Part of a small language model's weights.
Size: width 512, vocabulary 8192, 30.5M parameters.
Architecture: biases, tied embeddings.
Training: a variant of Muon for these matrices, 901M tokens, 7660 steps.
MLP neurons of a small language model. Each row is named by its layer, matrix (up: input weights) and neuron, and shows model dimensions 352-415. Each number is 200 + 20 x the weight over its row's rms, rounded and kept within 0 to 999.
After each neuron's rows, "fires on" lists the tokens most often at its 100 highest values on Wikipedia text that the model never trained on.

L5.up1924,156,206,236,219,210,191,219,208,218,197,199,221,167,240,200,221,226,215,243,220,209,210,158,221,191,226,169,202,198,207,206,204,185,213,221,187,199,161,206,243,213,230,181,200,219,202,197,175,197,206,207,191,183,178,188,195,168,195,182,183,178,231,208,201
fires on: " U", "s", "f", " f"

L5.up723,218,167,161,207,200,198,166,192,166,202,231,218,191,195,212,184,202,188,165,204,201,234,205,215,201,247,188,204,218,195,218,173,207,202,201,181,158,213,210,196,200,204,189,203,194,197,241,219,202,203,221,195,193,218,182,188,156,174,179,175,186,197,185,216
fires on: "-", "=", "|", ":", " |"

L5.up1454,208,220,238,183,189,189,224,206,210,206,192,195,170,201,179,188,202,196,208,189,217,207,238,226,202,233,203,212,199,204,208,206,176,219,239,202,191,194,190,248,236,218,215,213,211,186,225,211,192,212,186,209,184,184,205,170,195,205,188,221,179,187,206,194
fires on: ",", " and", " that", " directed"

L5.up1444,193,230,202,182,201,211,238,174,182,187,220,179,213,221,155,216,188,202,204,199,208,233,194,179,188,218,198,169,202,204,208,218,211,223,225,202,213,198,206,206,202,209,192,175,203,220,171,195,212,199,212,186,201,168,226,197,174,173,193,225,205,180,191,211
fires on: " Co", " Pro", " Mi", " E", " 0", " de"

L5.up961,216,220,194,198,211,189,235,189,198,201,240,182,206,236,185,211,180,177,226,191,214,187,232,192,195,204,200,188,200,231,204,208,215,171,183,211,165,197,212,213,173,167,196,176,186,185,195,193,239,226,218,194,190,172,216,238,181,174,185,198,219,170,211,228
fires on: "ly", " and"

L5.up48,207,198,211,183,172,229,190,204,199,186,230,193,214,197,203,203,204,192,207,220,196,218,224,211,210,188,231,181,230,187,182,254,195,163,200,185,187,196,191,220,204,193,171,187,198,198,208,199,182,203,189,227,194,183,174,187,209,219,201,243,211,170,175,241
fires on: ".", ",", ":", " 17", "19"

L5.up327,190,190,166,202,208,186,194,218,212,234,203,216,228,195,155,208,194,177,208,191,222,216,199,207,179,211,200,194,197,206,171,205,233,219,196,203,197,203,179,235,192,192,199,204,210,203,195,233,178,187,200,198,205,190,195,194,211,201,192,166,209,169,190,210
fires on: ",", " |", " in", " of", " (", ":"

L5.up541,200,206,185,185,226,185,183,213,207,189,213,198,175,191,215,211,215,192,213,207,242,212,192,184,193,202,190,186,220,193,188,216,216,208,199,203,193,219,201,222,228,209,230,152,205,209,196,202,207,221,209,201,193,164,200,180,200,199,188,218,232,189,211,224
fires on: " |", " the", "born"

L5.up1988,212,217,212,208,216,208,198,204,187,209,202,222,191,212,189,205,220,172,231,195,216,186,176,198,200,224,227,155,203,221,210,202,199,234,195,200,228,204,243,225,164,199,229,159,205,197,198,238,238,180,208,209,219,206,189,229,231,179,190,186,232,197,204,213
fires on: " and", "\n ", " \""

L5.up1704,204,193,233,131,193,211,188,145,189,217,219,222,196,195,187,202,242,205,179,234,176,208,190,198,181,178,204,182,220,204,209,170,236,215,194,218,238,234,198,192,226,189,198,197,216,224,171,197,203,190,200,220,206,194,180,167,224,216,214,171,180,206,185,186
fires on: "\n", "–", " 2", " 3", " 1"

L5.up908,192,202,237,203,213,174,183,205,227,203,192,181,200,200,202,189,220,207,181,174,234,204,200,166,200,203,188,184,181,231,210,206,170,235,171,205,201,208,228,232,178,205,201,188,183,222,217,240,221,200,208,175,191,198,187,210,208,204,193,208,192,208,154,216
fires on: ",", "–", "-", ":", "×"

L5.up1544,251,165,193,218,213,190,195,179,192,209,219,216,193,218,194,197,213,220,197,208,213,191,163,219,202,188,186,194,196,186,186,165,200,205,209,164,206,239,185,219,209,184,221,183,264,202,206,213,196,188,230,200,178,204,195,214,171,153,224,220,233,217,192,198
fires on: " in", " |", "|", ":", " of", " micro"

L5.up895,211,192,211,200,184,177,173,240,197,200,213,200,192,200,206,201,139,184,229,221,230,232,193,205,161,171,197,202,187,188,180,185,216,197,192,173,181,218,186,206,200,179,205,211,203,184,197,167,183,195,176,192,174,180,231,173,163,183,177,221,216,213,195,210
fires on: " \"", "-", " New", "On", " (", " on"

L5.up1580,183,167,202,210,238,203,214,213,175,192,198,214,208,205,194,201,194,210,189,196,232,168,172,206,191,259,211,189,221,212,209,209,217,228,161,205,201,238,173,199,232,184,195,159,212,191,210,191,195,191,202,185,165,197,179,161,168,209,226,248,192,206,216,196
fires on: " in", ",", " |", "born", "18", "19"

L5.up1947,161,211,245,174,246,189,177,204,225,168,222,224,222,193,191,187,172,179,222,211,180,169,199,184,207,200,212,203,215,229,235,224,184,242,226,208,212,212,156,194,226,203,226,185,195,188,154,238,194,210,210,186,195,184,159,226,219,215,197,203,215,202,169,220
fires on: ".", ",", ":", " l"

L5.up1972,210,204,174,205,210,236,231,203,211,220,173,181,210,220,190,191,217,195,165,200,197,198,208,197,242,153,205,188,213,197,205,204,158,194,181,178,186,190,183,207,212,232,163,219,240,184,217,208,215,225,201,190,211,208,182,187,221,226,206,215,224,206,199,190
fires on: " of", " by", " =", " the", " for"

L5.up2033,183,194,210,191,186,220,186,166,222,191,208,245,197,202,208,189,198,169,171,163,239,207,165,221,165,183,203,174,174,218,232,184,213,190,218,183,201,191,214,200,178,220,169,237,200,164,204,200,212,183,197,212,198,184,225,217,179,222,240,214,207,194,171,205
fires on: "-", " was", "\n", "–", ","

L5.up1119,185,186,163,202,207,164,210,185,205,217,204,174,217,222,176,239,217,197,187,211,177,218,184,222,189,221,197,175,179,194,195,193,204,216,221,218,211,203,182,195,178,194,200,197,207,215,178,216,190,194,216,229,213,217,189,177,195,197,217,189,193,190,198,216
fires on: "|", " |", " (", "\n", "–"

L5.up1299,191,209,225,187,214,189,212,214,225,246,195,218,175,202,212,192,215,178,191,201,227,205,179,187,183,197,202,222,201,192,232,223,203,219,171,174,215,208,205,198,206,207,201,181,184,184,253,221,181,140,175,180,225,201,224,176,214,218,210,200,208,183,179,194
fires on: " (", " as", "On", " the", " a"

L5.up1695,212,207,179,186,208,199,186,198,219,230,179,194,130,188,223,142,162,189,218,216,196,211,196,209,177,185,196,193,207,195,210,216,192,201,210,204,191,209,165,248,181,224,199,186,206,216,206,190,194,202,218,204,190,169,188,185,195,167,208,189,198,232,221,212
fires on: "-", " John", " and"

L5.up1575,164,215,187,181,213,230,170,166,234,198,202,214,197,216,199,164,185,193,198,197,166,223,227,194,206,205,169,223,196,204,235,191,220,206,227,170,162,184,191,223,174,196,195,208,184,186,185,218,192,175,196,215,203,186,230,182,184,197,235,183,188,182,209,211
fires on: " the", " p", " (", " of", "r"

L5.up1583,196,191,180,198,173,204,205,197,211,182,186,200,206,206,231,188,160,211,183,256,209,185,188,194,172,175,227,198,232,259,211,200,209,199,193,181,213,167,190,178,167,165,236,187,240,202,188,216,208,198,200,172,181,202,195,256,161,212,220,216,217,196,228,208
fires on: " of", " (", "=", "|"

L5.up267,169,200,212,220,192,214,176,194,206,207,219,225,191,187,207,220,233,160,242,249,228,192,208,206,198,216,249,188,210,248,202,227,197,190,171,194,198,219,225,207,173,180,227,185,200,161,212,189,207,204,198,159,201,208,214,199,149,199,196,263,195,179,177,215
fires on: " in", ":", " office", " (", " on"

L5.up2026,210,214,170,234,208,204,207,194,232,221,179,192,192,178,203,140,203,195,225,183,237,239,209,218,184,252,200,182,199,180,209,184,209,184,209,189,224,216,193,221,235,223,195,197,230,221,181,201,198,169,257,173,184,245,191,201,153,218,217,178,182,187,208,191
fires on: "="

L5.up1971,192,191,178,231,243,207,194,171,247,193,198,192,188,195,201,196,196,203,183,194,190,193,192,211,169,208,160,218,210,210,187,239,207,173,196,191,208,193,188,191,216,197,201,176,207,180,208,221,222,252,213,196,181,236,186,188,188,203,197,213,190,201,178,181
fires on: " No", " no", "I", " i", " only"

L5.up489,202,228,202,184,205,215,219,184,188,198,194,190,193,223,212,214,180,180,225,180,201,212,213,196,229,233,195,177,203,208,180,180,190,203,204,189,186,240,214,201,163,244,176,214,192,240,207,202,179,222,161,205,206,212,252,179,189,170,177,202,212,211,216,212
fires on: "\n", " |", "."

L5.up1515,190,196,171,210,211,193,198,228,218,211,221,213,215,200,222,210,213,173,201,181,247,225,159,198,217,210,217,185,217,198,220,207,208,189,211,200,210,231,205,210,221,211,178,214,207,191,211,244,227,183,171,209,207,195,209,183,210,231,216,206,239,211,215,204
fires on: ",", " |", "|", ";", " and", " as"

L5.up548,224,196,192,189,211,201,215,180,209,224,206,177,219,219,189,197,232,221,193,207,206,158,194,214,225,195,209,204,226,155,207,210,189,197,196,176,230,186,242,222,201,180,196,218,180,181,196,223,200,192,234,221,197,189,189,229,213,199,187,221,189,174,168,182
fires on: "=", " fa", "lu"

L5.up646,234,196,207,164,165,202,216,177,233,183,200,177,171,205,199,184,169,209,191,190,213,194,179,202,203,185,208,228,198,218,227,220,200,199,219,191,199,218,185,200,159,201,209,190,199,196,187,204,210,187,266,247,203,208,197,183,190,210,215,176,202,199,220,197
fires on: " of", "=", " the", ":", " University"

L5.up435,184,214,212,243,199,173,213,210,218,225,197,185,169,193,188,193,197,186,217,175,177,181,207,175,192,232,197,225,221,184,249,205,200,207,197,193,203,227,202,200,203,182,209,191,199,211,197,251,218,186,177,195,219,198,184,210,175,158,192,170,217,228,217,188
fires on: " |", " the", "=", "|"

L5.up535,187,229,183,225,200,148,218,146,178,223,165,220,200,186,222,203,184,188,185,245,181,203,228,188,208,174,203,205,202,176,214,205,173,219,201,199,185,138,201,219,184,190,191,200,218,217,218,212,200,204,187,206,219,202,167,215,213,226,202,194,188,213,181,220
fires on: "|", " |", " rel", " Cu", "ub"

L5.up801,190,201,224,208,189,206,141,202,211,237,209,215,179,201,220,207,208,174,213,249,226,212,204,200,199,175,218,215,205,221,234,215,188,225,202,178,186,196,229,209,195,197,199,178,212,174,186,223,220,174,203,195,199,213,191,157,163,217,190,251,179,191,192,208
fires on: " in", " on", ":", "ed"

L5.up141,184,201,204,183,205,208,173,200,212,205,246,231,216,213,207,235,234,197,205,180,190,199,233,159,211,215,224,185,189,224,214,225,207,178,198,200,163,212,210,200,229,186,203,166,178,209,178,209,201,180,195,204,181,178,168,183,204,198,172,192,214,202,196,189
fires on: ".", " 184", " 185"

L5.up86,211,215,222,169,206,183,222,188,194,215,156,184,190,232,181,221,228,201,206,188,201,172,198,223,185,245,187,197,202,181,227,214,231,192,157,210,226,197,239,188,206,163,213,199,162,224,228,173,221,201,209,167,178,226,236,191,210,214,210,175,210,181,185,202
fires on: "="

L5.up285,183,241,212,219,187,196,181,194,192,195,233,199,225,196,184,223,183,236,212,217,202,208,215,189,231,205,189,182,172,227,240,234,189,224,192,211,187,167,172,168,220,222,190,236,161,194,174,202,189,180,198,185,174,188,200,200,219,183,207,192,204,224,202,189
fires on: ".", " –", "–", "ss", "lu"

L5.up1982,222,182,214,210,178,193,202,185,190,210,162,190,229,204,210,211,212,166,231,226,201,220,194,206,186,240,194,183,228,200,185,189,245,178,199,190,169,163,139,204,209,212,189,190,213,172,208,189,200,225,195,178,211,193,218,203,167,245,223,218,234,224,170,191
fires on: " the", " this", " same", " end"

L5.up1653,168,184,168,171,212,208,222,201,203,258,178,145,178,205,203,203,187,202,210,157,196,163,176,208,193,197,193,162,193,194,179,213,185,263,190,218,197,209,212,204,209,213,211,214,204,230,177,176,215,195,177,197,156,212,226,181,216,213,209,192,218,211,201,230
fires on: " |", " a", " to", ";", " •", " which"

L5.up654,170,150,202,151,219,203,226,202,190,213,230,221,197,229,195,217,209,195,179,204,211,180,181,178,179,203,220,215,231,249,233,193,215,207,211,202,194,220,170,215,225,216,189,182,213,190,219,220,160,215,193,190,205,169,249,196,188,208,219,199,195,211,198,221
fires on: "D", " D", " E", "A", " A"

L5.up1459,197,190,203,221,222,187,210,199,179,208,175,185,190,224,210,210,175,179,218,205,205,171,192,181,209,195,183,164,203,215,177,236,174,190,186,193,186,223,180,230,208,187,176,190,210,193,207,217,184,197,176,195,171,225,239,203,200,184,223,193,193,217,156,217
fires on: ".", "c", "s", "'", " |", "r"

L5.up1996,212,206,197,213,201,175,199,187,231,207,199,218,201,230,178,199,238,188,185,210,197,204,201,177,175,182,212,204,174,204,199,230,211,201,209,245,192,185,207,197,170,201,182,211,189,195,152,162,187,181,204,205,201,188,203,220,172,231,232,204,198,231,214,192
fires on: "-", " (", "\n", " |", " man", "co"

L5.up1751,191,207,217,230,222,179,232,223,203,201,186,194,218,219,197,208,222,155,197,196,176,191,182,207,200,176,173,227,236,174,192,225,178,198,226,212,220,232,175,198,205,200,189,221,198,253,176,220,208,198,207,154,203,200,214,230,171,219,220,166,207,218,212,185
fires on: "\n\n", "\n", " mar", " perform"

L5.up704,197,158,192,218,206,185,183,180,182,206,233,230,180,204,181,152,195,201,209,191,210,209,212,186,189,187,197,196,209,220,186,211,182,194,200,208,157,206,230,152,224,229,213,194,206,222,248,209,201,196,220,178,178,193,177,190,177,196,210,156,180,224,196,206
fires on: "-", ".", ",", ":", " |"

L5.up75,199,239,168,202,218,216,183,213,204,240,200,202,177,193,203,233,215,225,204,161,193,218,214,207,154,183,233,219,171,201,180,235,183,175,193,211,252,232,225,188,204,210,184,209,224,205,213,165,213,179,159,196,200,218,183,218,212,211,201,171,199,207,189,202
fires on: "-", "=", " \"", "/"

L5.up713,192,212,180,192,210,158,182,212,201,214,193,204,182,180,190,151,195,244,188,194,185,206,195,191,192,214,183,200,196,195,234,203,176,230,152,198,236,173,194,198,243,238,215,193,197,186,208,214,180,197,196,236,177,226,197,202,215,178,175,177,220,192,238,207
fires on: "-", " ve", " p", "–", "oph", "sp"

L5.up1734,202,184,222,181,218,199,213,204,190,195,187,200,205,189,208,195,189,192,227,199,205,222,197,228,177,211,207,171,226,188,225,199,218,202,196,205,216,232,215,196,228,195,201,201,222,171,236,212,183,214,202,182,165,173,200,229,201,223,191,220,188,207,195,180
fires on: " and", " he", ",", " It", " that"

L5.up1691,192,181,185,199,236,225,183,206,230,205,220,199,177,236,188,208,194,241,173,197,207,224,185,188,228,189,198,165,160,204,171,230,181,214,180,212,234,218,215,222,178,200,214,221,213,214,222,226,243,209,214,214,206,224,201,198,213,215,187,202,194,207,199,190
fires on: ",", ";", ":", " that", " said"

L5.up1896,175,206,220,197,229,180,181,164,204,193,201,200,199,196,204,205,163,198,181,191,202,166,229,188,207,165,225,196,197,212,203,192,197,224,200,198,205,185,182,195,179,232,184,236,208,163,175,183,167,149,195,206,186,190,207,174,204,239,191,225,212,207,199,171
fires on: "|", "–", "\n", ".", " (", " |"

L5.up1711,164,204,222,210,223,191,210,180,177,212,183,193,174,195,226,169,193,190,187,204,226,229,176,222,194,206,194,189,232,211,224,190,212,185,175,196,222,212,206,198,205,193,201,203,204,191,239,215,187,211,200,245,216,171,200,202,199,183,172,222,247,166,223,183
fires on: "-", "–", "pl", " or"

L5.up1103,224,136,195,183,210,194,226,205,226,221,234,197,165,200,222,210,202,212,208,214,195,184,192,173,181,210,200,165,189,254,186,197,237,196,234,185,216,214,169,186,247,174,223,133,183,203,174,181,187,218,188,192,202,213,173,211,194,222,209,156,198,212,179,229
fires on: " |", ".", " I", " CA", ";"

L5.up171,196,197,246,166,212,196,212,214,196,209,180,209,176,231,161,235,217,227,187,201,190,182,177,212,183,197,219,243,174,223,200,228,202,221,195,202,248,184,151,208,185,185,210,210,212,183,233,168,199,206,161,229,212,187,161,201,221,210,180,191,199,182,211,178
fires on: "="

L5.up186,180,206,175,194,214,189,178,219,212,201,221,181,209,199,198,185,174,198,217,179,195,198,223,208,182,190,247,196,193,208,226,186,240,180,186,176,179,168,234,184,210,199,205,158,187,198,202,204,212,197,216,227,185,232,215,217,210,190,181,254,230,198,202,205
fires on: " of", " Fo", "fo", "ho", "po"

L5.up53,234,199,169,222,193,209,217,198,185,174,179,172,251,214,201,197,193,185,163,201,205,198,210,151,223,225,195,199,194,165,168,221,176,205,208,186,217,226,192,240,186,215,234,212,234,197,210,184,187,219,196,178,215,221,222,148,203,199,199,187,209,187,181,210
fires on: " of", " at", " the", " for", " from"

L5.up824,182,157,194,187,147,223,203,207,190,223,217,194,163,224,213,232,179,223,213,186,188,228,217,189,230,170,184,185,204,238,195,196,168,218,208,223,215,180,193,207,208,192,193,202,235,200,187,244,221,193,203,193,209,199,211,197,214,231,181,198,238,191,202,189
fires on: " |", "|", "\n", ";", " of"

L5.up1960,203,166,156,195,206,217,201,200,209,192,210,222,207,183,195,176,187,190,234,158,203,181,210,193,215,233,178,183,184,196,151,214,170,201,196,186,177,179,205,177,232,224,207,209,188,208,241,217,192,193,193,218,196,175,218,202,199,153,200,179,226,201,220,193
fires on: ":", "°", "′", ".", "ade", "–"

L5.up694,218,210,205,173,157,218,194,188,220,178,168,182,200,205,234,177,191,206,204,220,187,213,219,204,173,194,171,229,213,184,213,215,224,207,189,191,191,196,183,204,224,185,223,189,206,249,229,190,182,197,222,229,193,222,214,183,174,219,188,178,201,203,204,194
fires on: "=", " =", ";", "P"

L5.up213,229,212,222,202,225,199,177,238,211,223,212,221,194,221,182,215,197,222,211,209,170,170,153,229,230,211,189,184,213,171,199,182,188,214,202,198,271,229,170,160,194,215,188,192,188,193,224,194,196,157,160,196,199,171,216,229,230,223,175,210,212,220,207,194
fires on: "=", "|", "\n", ";", "–"

L5.up593,204,205,179,179,208,218,187,206,208,214,223,227,188,195,177,229,192,235,220,188,200,198,226,210,192,240,204,212,197,202,206,228,206,215,187,187,190,192,155,233,204,242,196,201,190,186,179,249,202,201,210,204,192,224,214,213,200,188,195,207,188,182,194,178
fires on: " to", " after", ",", " After", " of"

L5.up564,150,186,189,196,173,190,183,209,206,230,195,187,189,199,187,223,163,162,203,227,200,221,183,200,190,203,143,222,203,206,221,197,200,204,196,174,233,218,223,194,192,191,194,199,208,197,208,196,204,212,186,214,198,233,218,202,214,203,164,193,229,229,207,202
fires on: " for", "=", " to", " a", " un", " one"

L5.up1126,223,205,184,247,184,191,177,204,191,204,208,228,186,269,142,196,240,224,194,176,166,184,200,219,200,196,213,208,196,190,192,208,169,220,183,192,186,191,222,247,162,167,219,208,201,221,188,214,196,241,211,201,195,225,198,173,223,193,196,210,228,159,186,210
fires on: "-", " the", "|", ";", ",", " and"

L5.up1383,169,215,187,206,236,199,195,193,186,206,200,184,188,207,194,222,198,205,183,205,205,208,198,215,182,211,206,200,191,231,189,210,181,202,189,245,214,190,197,197,172,168,183,217,187,202,186,204,200,188,213,235,221,189,205,211,192,154,167,214,227,179,215,183
fires on: "-", " (", "|", ";", "\n", "–"

L5.up1291,173,222,193,190,180,189,204,206,208,212,183,196,200,183,199,205,205,197,196,203,214,194,224,179,203,200,211,172,188,179,236,203,177,200,232,205,168,188,211,188,171,185,224,219,215,243,197,213,180,211,230,204,179,208,229,215,236,181,204,227,199,173,164,205
fires on: " is", "–", ".", "|"

L5.up552,225,213,240,185,202,185,209,236,207,233,217,194,225,211,191,194,207,206,207,216,176,221,184,197,216,182,199,223,231,206,205,245,195,153,201,238,221,199,181,190,204,211,201,162,195,181,200,221,161,207,208,211,211,180,219,194,171,205,184,215,223,213,201,267
fires on: " E", " De", "'", " A", " R", "e"

L5.up1199,207,241,177,214,192,177,220,167,193,204,169,191,181,199,199,235,218,182,199,216,197,171,182,162,173,189,196,226,213,175,190,254,182,230,198,236,172,199,201,158,185,183,195,202,215,240,184,203,210,185,244,212,208,184,153,171,198,194,200,213,210,188,166,196
fires on: " |", ".", "|", "\n", "-"

L5.up1532,186,219,222,225,212,215,189,197,181,218,176,213,199,220,198,216,224,208,191,202,178,190,218,211,199,200,201,212,195,194,162,209,177,209,212,210,231,164,198,220,162,204,175,200,225,172,206,192,191,217,188,221,184,186,214,200,168,193,179,179,214,183,201,167
fires on: "–", " re", "=", "|"

L5.up1154,251,156,227,201,239,209,184,189,194,210,201,188,190,242,183,177,221,204,184,217,249,221,198,204,154,213,167,199,200,229,165,190,188,211,231,192,192,199,203,216,210,162,210,210,177,224,215,201,192,179,182,196,201,200,185,211,204,144,187,165,189,220,224,193
fires on: ",", " |", ":", " as"

L5.up546,180,179,209,220,230,173,174,175,173,214,201,222,214,195,217,174,198,192,195,243,228,182,176,190,195,179,215,223,190,226,208,164,209,186,185,162,214,244,204,209,209,181,221,201,207,171,209,185,205,203,195,160,206,163,228,140,183,199,185,178,209,166,197,165
fires on: " on", "On"

L5.up409,208,159,168,200,193,220,189,190,241,207,172,181,184,173,211,160,215,205,235,202,242,195,188,196,196,190,210,197,204,234,170,216,204,226,176,204,198,191,197,229,179,192,203,246,225,194,210,231,199,233,203,236,204,227,175,212,207,211,229,213,210,200,196,225
fires on: "-", " as", " |", " a", " by"

L5.up1828,208,183,213,164,171,186,203,193,192,199,230,221,186,161,204,246,208,194,170,213,181,211,190,198,221,206,179,188,196,203,193,228,187,208,173,214,215,192,174,204,200,181,190,211,196,186,166,163,216,181,208,183,164,226,206,206,206,201,222,217,189,190,180,187
fires on: ".", " the", " and", "ff"

L5.up309,184,206,199,192,191,184,239,231,197,197,183,196,217,216,181,206,220,180,186,209,171,192,174,202,179,213,197,193,209,195,229,180,200,212,214,189,206,191,170,222,200,215,176,208,186,195,185,197,189,203,232,186,205,222,194,223,182,184,214,207,197,191,195,206
fires on: "\n", "  ", "–"

L5.up1530,216,225,213,217,209,263,237,209,214,186,230,201,182,197,159,234,230,214,185,202,151,221,177,179,198,188,206,201,245,170,175,216,202,220,188,241,216,208,201,186,203,140,206,200,183,209,213,202,211,198,186,219,200,206,211,181,180,232,165,191,174,232,167,229
fires on: "–", "\n", " (", " to"

L5.up226,176,238,209,178,210,202,246,213,212,173,185,187,156,203,176,175,194,180,202,208,206,167,215,180,148,164,228,189,200,210,210,228,238,182,159,197,196,215,202,208,217,167,204,167,220,192,217,215,164,224,186,206,226,176,206,154,228,195,196,189,197,234,209,217
fires on: " the", " The", "ss", "–", " of"

L5.up1191,200,186,187,202,219,198,200,216,192,241,186,191,167,262,195,186,186,168,159,192,187,181,156,174,190,198,224,205,234,194,181,209,185,206,192,199,199,188,158,200,189,158,189,204,204,187,197,211,183,185,191,168,198,212,201,145,174,211,224,214,206,222,177,183
fires on: " |", "-", " of", ";"

L5.up787,178,209,205,196,214,203,233,211,210,214,214,200,237,185,196,187,192,231,155,202,219,166,136,173,190,215,184,201,184,205,221,197,211,177,193,181,186,208,173,192,147,209,215,203,208,196,204,211,203,182,189,187,192,214,235,197,197,226,233,242,211,211,181,209
fires on: " –", "\n", "|", ",", " ("

L5.up1574,194,161,200,190,243,200,206,250,237,236,193,244,212,220,222,200,197,186,171,217,231,196,209,208,188,192,178,189,208,175,194,232,238,171,193,219,194,235,200,227,193,230,219,188,208,170,221,180,190,196,190,180,199,207,198,202,191,222,163,222,201,183,201,179
fires on: ".", " al", "'", "|", " to", " ex"

L5.up1371,202,204,184,215,226,181,193,157,163,190,215,261,217,225,212,188,208,208,181,191,242,208,211,206,204,159,194,209,194,212,204,171,195,208,230,241,191,215,191,200,166,203,213,197,224,216,222,233,187,249,241,175,177,169,207,211,204,185,199,201,169,193,205,188
fires on: "-", " of", "|"

L5.up1496,210,220,185,210,197,203,198,200,206,169,206,178,194,194,185,199,175,178,195,192,180,180,198,205,217,223,219,209,165,192,254,223,221,237,157,205,203,200,201,175,191,219,231,225,198,203,206,230,195,159,221,204,207,215,201,199,209,199,189,193,241,218,233,213
fires on: " the", "a", "|", " la", ":"

L5.up1364,193,214,187,198,228,182,169,169,213,181,200,214,192,211,197,206,218,171,197,191,215,197,241,213,211,225,211,197,228,218,219,224,211,184,197,187,196,158,198,202,184,226,178,217,169,200,165,197,214,172,222,215,194,200,197,189,211,202,195,189,223,195,200,216
fires on: "\n", " (", "\n\n"

L5.up1668,199,181,162,213,190,192,207,206,239,220,210,209,174,186,184,173,187,182,169,205,184,191,165,227,214,204,222,189,194,211,216,211,197,197,187,190,213,200,193,195,212,149,194,212,190,147,198,210,203,192,201,204,182,255,220,218,216,234,192,240,198,184,213,203
fires on: " in", " the", " and", " of", " km"

L5.up1566,208,212,153,196,204,194,240,193,165,217,233,163,181,196,212,176,202,181,231,200,225,188,196,202,207,178,182,169,219,203,245,181,183,204,213,218,200,216,213,173,167,202,182,220,201,238,219,210,200,216,217,240,203,219,220,176,201,222,196,213,190,183,213,216
fires on: " |", ";", " rec", ".", "|"

L5.up1175,198,211,205,165,185,167,220,184,189,217,189,171,156,231,184,158,177,195,205,200,203,200,169,181,187,222,217,203,207,213,187,236,192,195,204,232,244,185,204,215,177,200,179,169,191,217,246,178,195,208,214,178,187,252,194,201,196,178,186,200,209,213,223,192
fires on: "|", "L", "-", "="